Part of a small language model's weights.
Size: 10 layers, width 512, 8 heads of 64 (2 for keys and values), MLP 1344 SwiGLU, vocabulary 30855, 58.9M parameters.
Architecture: rotary positions, no biases in attention or MLP, normalized queries and keys, capped logits.
Training: 1843M tokens, 7544 steps.
MLP neurons of a small language model. Each row is named by its layer, matrix (down: output weights) and neuron, and shows model dimensions 80-175. Each number is 500 + 40 x the weight over its row's rms, rounded and kept within 0 to 999. Numbers have three digits each. A neuron's up and down rows have the sign that makes its largest values positive.
After each neuron's rows, "raises" lists the tokens whose logits its output raises most directly, leaving later layers aside.

L5.down563:488569460434567515578399472434537498509421437540499619500549529516543480526482478527526472524501500481449485478491533489432525458505603477498514564518479512453510505533504512429477506563541506502475469494485487472480461499472436530481502478470534448501486498518500497446490483544462561480
raises: "s,", "s.", "ly.", "ens", "s)"

L7.down405:528506529447530505476518533565502529534514514510525509509422525426495523473455432489513512540528556608454467512521485552553506471444441520506566569431471546556548519492553486534476535481480480494490467467588458550480526442521503504474541511481477462531438496507521461503427513510523485587
raises: "–8", "–9", "–4", "–5", "–6"

L7.down1324:454447450557516554527489518507456524486424474476493441584518460600519473599538552450496522519536520521499453604523462464381502584514502485552537480527487469477489458526536438498522514533576510502467510495447456503415576546553512577471472493496509487535558532495566499536422463479475485422
raises: "ism", "ism.", "ism,", "ous", "oms"

L7.down538:438540537489514519602499490538511508489431481445480423459461506511494462522451495485443488451570539445473400517570437449517453425469513514466543512509479513464486487454486536492513468555490456485443448469489428509544470536508444465537501499521445461546553409545527510515511481484483419486
raises: " until", " after", " through", ":", ","

L7.down1099:544463391460531523493535475536468499442515493535442478552478451520523535533525514559507511576499502480503561533479525411453477506470513483458542546452452465562523508541514501476520520444529499496397432428500495510469539449516527502480527430560479558552552547550393501518512488550572470496
raises: " age", " young", " child.", " eldest", " daughter"

L3.down84:407436479536509536477499471429473513537480473422511474474579532516490511499527547502514526481521478546487522575569500515555503518585490466428391467487509466473463497457511471477527539540474541491492551524522498504461518454529531499511565483480494507536463555488484461528497490585574488444
raises: " however,", " including", " which", " they", " although"

L7.down599:455507441476534482510463485459442562523447464503533536561556509534551519467498549549504512512529549520486493527535490490526484469489473472554521526492546532490441481443478538501554495479494549583444493581528500538470531460490468480483561529480499497491465475445471456544521483426548449523
raises: " it", " we", " they", " but", " however,"

L7.down826:516502505469465484568459472475489488527418549541490489547536533568489540542480449496570497475527494510453504419535526488410525527481476468499482523449514450554515545573497427479499527469518481498471475487541496509490554452513464517470522485542514480533518479523452486458427470518485462541
raises: " War", " War,", "ism", " war,", " war."

L7.down564:440509415526460579477465518549492430482500505488504502480502504480521482531565516505518449472451523449492539468511548520507546481524504477552463557471515457476404515523493560419456523422497477492417481515556528508547425483435516425438511524501575576442468425552546496503501467495494573494
raises: " (C", " (S", " (F", " (D", " (M"

L7.down210:447479488531327515552460517511504513474507535480467552471483485545539459454591467482456467507514485442509460504539467506534497449478466494540469446539527504515465485554486479505488460343506471413518539449463515543467503509452438496454446433517424574548500457530542480427423456467483489500
raises: "C.", "O.", "A.", "P.", "E."

L3.down794:463470466480518495529472486460489540477502483445493470480510571509457564556488476495540550434545503498534541551496479572509490512541493517445485492527463467453507496488493481438467494531448531519479594547517445525477473530505496518511539504486424515502513492482447425521531518508459484462
raises: " including", " though", " which", " particularly", " although"

L5.down962:513463455568479548476530532501591452522496490505452513468493489439525446527452418470552468507486516462477442510495479480498532474540395538447479480550496567486414477521542506493480434547524473513598477405538494488515493441535548450488561533405493459457499510513505449471486499468471449405
raises: "–19", "–17", "-19", "–198", "–199"

L5.down119:541513464504553476533487512570470486574513468461493477485528524473440451474479466520481514464526477516527476507488532479484529537511536519509492540463500507508554481481528459559427554448597498464519548506544497413540536533470510473607474479532517558503527485414463524542521490486525490469
raises: " same", " latter", " list", " way", " entire"

L7.down1306:479522471524452542416491497522500547521468472412573622498577509547466494430517529454540499511532548529542505439516552531479446464527523457497519562501528512528502514508514594527453471604474501491568451499533495486516495447513458536498404558550431516427481460430487547473473554471522514463
raises: "ying", "ening", "ishing", "aging", "fully"

L5.down1000:531462424489522480545472521485534466511464573469516631427468576534490501459488460531507527451566471519489542468443494481557479520504479477463468546434503490532451501541519471429552514527508467540505494567492517519489538478494525472493481515491482432507537525432478531496525496481507491458
raises: "ed.", "ed,", "age,", "able", "ful"

L5.down441:529528436570500477543506550494458448514542444540463455504510511497445455498529545523514535487527503523461504485489440438531523578508530521404544486538528435441452451522461569517502469588511463488448465532498484508490508537560433514526502506521578572492507430499495537483423540475475480502
raises: " them.", " herself", " her.", " themselves", " himself"

L3.down839:490526462457519426504469471508433573532514508459505482569478494476444404480467486442547525509480593525554545494463426505493534527567524530503479535477543470558486565496484477476500521446502478451560530527506485548472493500527478472515478460421513501469557573510513497588483480439483551542
raises: "aug", "gen", "==Description==", "s.", " fact"

L7.down638:475458529504549509489452433479524394541484554506467534536513400486511504464514495497548510407551579529489517501461485517471532519506506480468503542498541519415451459431493605486496507461477532506496519499446463423460468453436514490479484441459549452501476543538463448528504532452573469435
raises: "″N", ".9", ".7", " 1–1", ".1"

L5.down506:504503516444540489577506524466487548487548514487484470473529506485557625473497491491432578508545507428518518531463560545388492560484517490521475515448536519496568512521505465427523555513472472493494519488526493498497571442428443448380504520420527485519504434441444525531497547446497527553
raises: "ments", "ing", "-up", "t", "ers'"

L7.down177:485563426540450517510515545510467552500480466511466466467450368506452503512553428476530452434444509533518522452491432492477547502533441456494473523550551543495496515502469491439549462458542508479474520505537472470481458498465523490542499512533478507435553474541502573584442472500479496508
raises: " of", "s", " between", " off", " created"

L3.down294:483511487511501494452434489467561532417494520531473518520502530478500519510527489417578441422474528440529503494523547465464487516501568464417520463497446505514478541529620511454496450583479489442597533469540546448486529524501496518500519497464564569494499485532509519531517552542449427482
raises: "s,", "ms", "son,", "ory,", "s."

L7.down537:535507474459487502500422581469561472447465522545515454464544552439488466489501431468411467494477505528512522537465505464517433491523504456524551526480492485552506434528516486589527566544578507501496477478499566518517492527551527509463459515407475480489534449405476495469486510462500585469
raises: "read", "ics", "rew", "load", "ron"

L7.down644:521490470530548508473467446496451514526506533516508490570499552556515453535465460531588550507495489438432516505499572504448550558519457563507498490496437490496548523489482456621438467568468463438473465542595508465571488427477559507525509447468503483490509531537464492500464501463518520461
raises: "no", "more", "burn", "icular", "omen"

L7.down1312:551563600482485532495480465549466415516548506447479475546514566454447471584477446545468534475540444519422510494487495493474520549476473483486499513533548475541490516504543473507444420510547479430450571564468536548492487462517477543507389519455444530468522494456525510506525578534497457539
raises: "e", "e;", "e)", "ee", "esa"

L5.down554:489534487479538507474492467498459433418556520464470523485407490535454576545432565505457481525551546517458499472416490498461532494462484532519531470491395506438485476472443495499454528445448465569472411463441450482504523541529590493476545498532489463501490585518516503487545586501472454467
raises: " in", " on", " to", " from", " at"

L7.down622:477502468462448536610488522444505507513511545479517503490522459562455488559468504475487434508524509523451549549527524526482469535549546512474543460540534501479482464425518476463492562481524476505499501511575464509479538476544453541460416524511466523474491493539479538479528511515500386545
raises: "er,", "er.", "er;", "er)", "ist,"

L3.down600:532532489501539448483532488530443571426487480497574486493486484530472447503458514554458464495477502534497545509522517488565475453551488504521508527533464520454517526527513504494510529517556445447522550477617415544462425518518541505523523471552565486527544447499450517431401541506484473534
raises: "ald", "amp", "ends", "ator", "ato"

L7.down0:531447524454505523483481502518425467507549513519494493470460513559492573437488528526454459469465454571528487521500538547506492530521486494507502459503450533462480427532490393505451509514487521525467476528468484520455454497534449520486542544565495525492520504560488484538553497521485478486
raises: ")==", "===", "==", "')", ")\""

L3.down583:482529534525487490501514444590464421482484500505455515439488531538438532581473524490464464457544501424470534542580562444497530509395494512575508490487518477510519490465528525521469446468533492451510486509485492467442473513539519475529526520505475468451533527439467517533513497503489500408
raises: "e,", "e", "'s", "e.", "e)"

L7.down586:433537516403510457461462476496487506433564529462487512538524439486430549527586434477515504518505488526499397513437460495552520491488506485421425544510545545487466526507496502497482426502504505485514467478531502466519512499517535495397576443530472461496490563492481536553428410493551449505
raises: " with", "mer", " known", " featuring", " similar"

L5.down829:523531441472509534517504451513455540533416493421542476496524523543500504519436492461502473477516482525420487491453508558517493443484518515487480521511534521461511483550521519517503496473546534512544478527464539512537527551531508509514553492473497511593460459481464505402439587510551535509
raises: "s:", "s)", "s.", "s;", "ists"

L7.down659:571462513471479518575521492538489474468429593458478476583557529504518511499476507561483503496481456526530437568508470446535535392543483487432484444532480484531569460459534512463544537509542545500513410498484478516460486551444482475570459506471516489518471487539493534559522507461562610601
raises: "aux", "gg", "k,", "zz", "k"

L7.down794:489541534476504494592529469510513540563419488494481508532498537495489467445563556500515544552393522463494476490475472507481560473436586515504511535465484574512429535449608517529500500522552509489473493459632500502451449499539459488525561471477539406467502514467520546507523487549531480597
raises: "ier,", "is,", "as,", "ide,", "ory,"